MLP neurons of a small language model. Each row is named by its layer, matrix (up: input weights) and neuron, and shows model dimensions 0-148. Each number is 128 + 32 x the weight over its row's rms, rounded and kept within 0 to 255. Numbers have three digits each.
A block is one neuron, or neurons of one layer that tend to fire together. After each block is what it responds to, as a language model described it from the Wikipedia text at the highest values.

L7.up480:111071152097108156081123088169122175099078137160043120151137110129152165158180128161083137139172154077137075094115093043071120091093115128114122107200102114122127180153131103120073091110107127199106108127161177145148171157114177129099089158150142105084154161128121163075154130134169133065079167157187105114163171075140112175129146121143134135148066103119175131144146151133090121081061109122123138130108175155089101121129170143108099118161155146140
L7.up596:175180097126125116149145171131134128148122086133144099171114149160075154121123086226145144186149125120118160166080049070089121141137127078068147109145119139129169128158141134128132141105092142109096140133139085036133136133067178135068050143117086118153108166141161125044144083201166152161150132148149125100147078152173227159173133162124138171097160104159095147148149146155076161141199124115161162201115129106144115128072223098135145128102124143120
L7.up831:151087119128114155130126174071175103108098143105121115160144096131124089126163123109089125151152116146155137157178125121113124080115187206191120158171144200085152084061117088170149137109088141127164119090079159126129179110146149096197072149186158108096174164162113111109129143121182126150138165112117104163117158109140145077143103143082159122103096134178093088126159136104124158147137117130145150127179105133157156171098121106183127110149145089148
L7.up851:144086147132092151167133115150078161082174116090172200138157125070096126131108097149154189164126121138161156064116135134109094164122134125174161186128113146103148169199128176128078076169130137092132144130085215121145184160177115086134142155124062113110127130102148132151103117115172097138140112176119126157167120190130117142164143215125073090116124151129106136090121129107134112123123146137112187087166113125155138056133184095198107183124106132154
L7.up1055:117146103098157169096078140131184171100131121129099161183112113119134129104103194067043144112112144065101123169103123115140151109135093109181119188148128108081108095094162172149125132103094107201115115169079118148073147051131133084117154141116099152125090094193121110138146120148147122121126146134105143069176117120153151090172104110083138122089117081195110163100146100165142146119112172118104096093141091137072156147133150188141132144080140102151
L7.up1418:132121080067101127125141151122141148196130175135109104129177080099071149160110150150095088158148085118095146075099125135143085162127113152091138180189108126106109150155147052160130140127148061195139124131100175164111187135144137140154122192167106121166113120148082067080129071131161196148111154164087099170133131146106067134148120180161064126096084138140102072134119121156115113093129148054181111083095097111082139138158155109202095139164079146161
L7.up1457:110103114144092157113073150117156102129117167119155141168220116180128105090107121173066193237140107149112132139119125138074112032091155140116152144127148144110133103128186138114160129102128131150126140173114192138075193173128111169130118131209121073151170145169127054103123101140175112176070171066106168146078124155149145084186172131088152137125137212103144151116113128129156110193086173052159126145137117119136134113119136140153155090198117114185
L7.up1646:078148147142149188078171100143134147134147135059112114111074094132144137154139118158052113137157107164091153168117153115186117135130131114103154177142111063140121177138074113126158131189098113134127095134192148101124123131106158161185105117124119139165194127141121095139130152167167116141132136126167140136133114081182123114136101128083146079079117128155101151137133141126141070103157094161138151093210099117171061142113098174142132095214115177093
Responds to: Fires on words in the formulaic fields and facts of release and results records, mostly media: "Distribu-ted by", "char-ted", "released", "peaked at", and table cells like "Win", "Bronze".

L2.up792:158137117122099098141142120116159102127172159106123173157121140109155105206157125155143144151092126123093112143116130093142118145119134143171059118100106184154124149163144115135140110087166135130092114193206176121148142106076128055196108079163184109112129097123137131114086114163134116146188064095181163168148081125102111089080108212114145116118065055170075097099080154140143095101157166127099188113152078069130103162130186110118069122157183127165
Responds to: Word pieces continuing a split word (sup-porting, s-ound, spars-ely), opening quotes of song titles in discography lists, and prepositions after verbs (filmed on, voiced by).

L2.up1770:084144110111155106080106091102075124165156134078137078157163152161156103077174126095183094158155153087129108100184164129162123180108145089146147154119121162142143149107123067113122058159150121122063098106156157082163086150135106126096158129159161138120168126097131099162133075126164163169093076109162139070133164154180124167105182077053117147150137166096171134085079143114180079099152145140135182139109136130143133136137083132119175113070172142125
Responds to: First piece of a lowercase common word split into several tokens, often after the, a or a comma, e.g. l(ittle), wi(reless), kn(ights).

L7.up136:128129116100127131064117120132156111112096129168115106177114117142206144130126162158156139148122133097105075131065149137101131100056071128149154079135103147150089155147138175091102135087173174067136133098051075118119073113184152178180140131069123196170129141149207119119135145095128095156093140165123143142123134164096126115169091154147028087058115145114108134169091101128093106122155089091176190128115103143113139066106098187096063144131083053156
L7.up278:145122132116139119138114115110107154208192129103145124157137105159183185122157143131166158079102154119161170098110199177111146112061100089103122146143095157093139171139081165142103088043132168132130146120173154206093060074161079101066169149123129146085147115185089152106123085112160061134143183162086135118168071164154121107120125182086097118082119147082143128121091071141111103094100050152139149115126158141132150102098115122118121127143105102136
L7.up486:051114107119088041151098087182133108124168165065164134169130119125101143125192116121120157136090137118145191129097136152097116149164152155082124193122121105161165073160117128130092123133067122072131152128157156103164104117103134110107085159146117131116155151138135092077144075134131160140121110163100115108172106084123155120128097136109142151058109182150149192101163176161142100116093101139142110079202175157058132195084156162161143155111169144150
L7.up598:123147134091127165193073129122102129141176176154166090193090156168076099156086093117126135170069135122088097106115108133130081097162185122145143136160100096156097129115098106126101129088144153135082098150116128103105087096129089111142132113126151170152113168146077128127198083088166115162115133166145182125105144106157106139132117139123149160083129077120080136066126142111149130154206079136103128089136120126132115100037131138142113145131124116128
L7.up869:155120077101139131072101180103102080149151146161130121168150067119132134108143196110137174149136139162219119096163114121135123111114104115153146169144086136181124180177076180087147101120095087095068145132157138061108117052181131110074108165111165145160150158166131151170149101101178139171136148141110085102113110072072136164125147180127136104107073170087119168137149118136086191047156067084101139112126195140131071169108148189139146118142131126146
L7.up984:103119148095168102149164111111110127125127165071064116219104117088087164165147076115146181121085206120151133157136170141116101106202142135144011137122099107132115121150125190157104077068152112146159094092158139134162149111159080159101127141121125121100143123059151078092124056132166083174095150185128078148140089156133132150171143123113143134135142148138177136166140115114130061143077126126120135134114112194182107150138059152125145096134094183130
L7.up1577:114119090136143101150141067082092186145182140158190135097159110139135101077126144181137134113071139128134108196076150103118156157127164149131176098114125133145164194097086154157082113092125151143142081097147122108146177082168139110100111116121171093059147116172168135133157137133128083162141177121110102132075140165109160145140099137121100146148100170126170152106125176164075163055158149151137127046095113156160083126128136139174064147234102134102
L7.up1704:155137146116118097103126060120071128166118123117067061109170115074103128128098161106136137135122136096126125116126140124137128087129046086105120132132168196170135196132158139160093162108130181139172147099148086201144112085181081105128114073128235167143132074180171116218150080085148101133155144168127084164134121115145160162095171111128134139111088185112100146124117186114149109151124057148099106118182141089100121117097129128121088118153060110161
Responds to: Word pieces inside technical terms (hydrotherm-al, post-erior, al-gebras) and the last digit before a unit (2.05 cm, 10–12 mm) in scientific descriptions.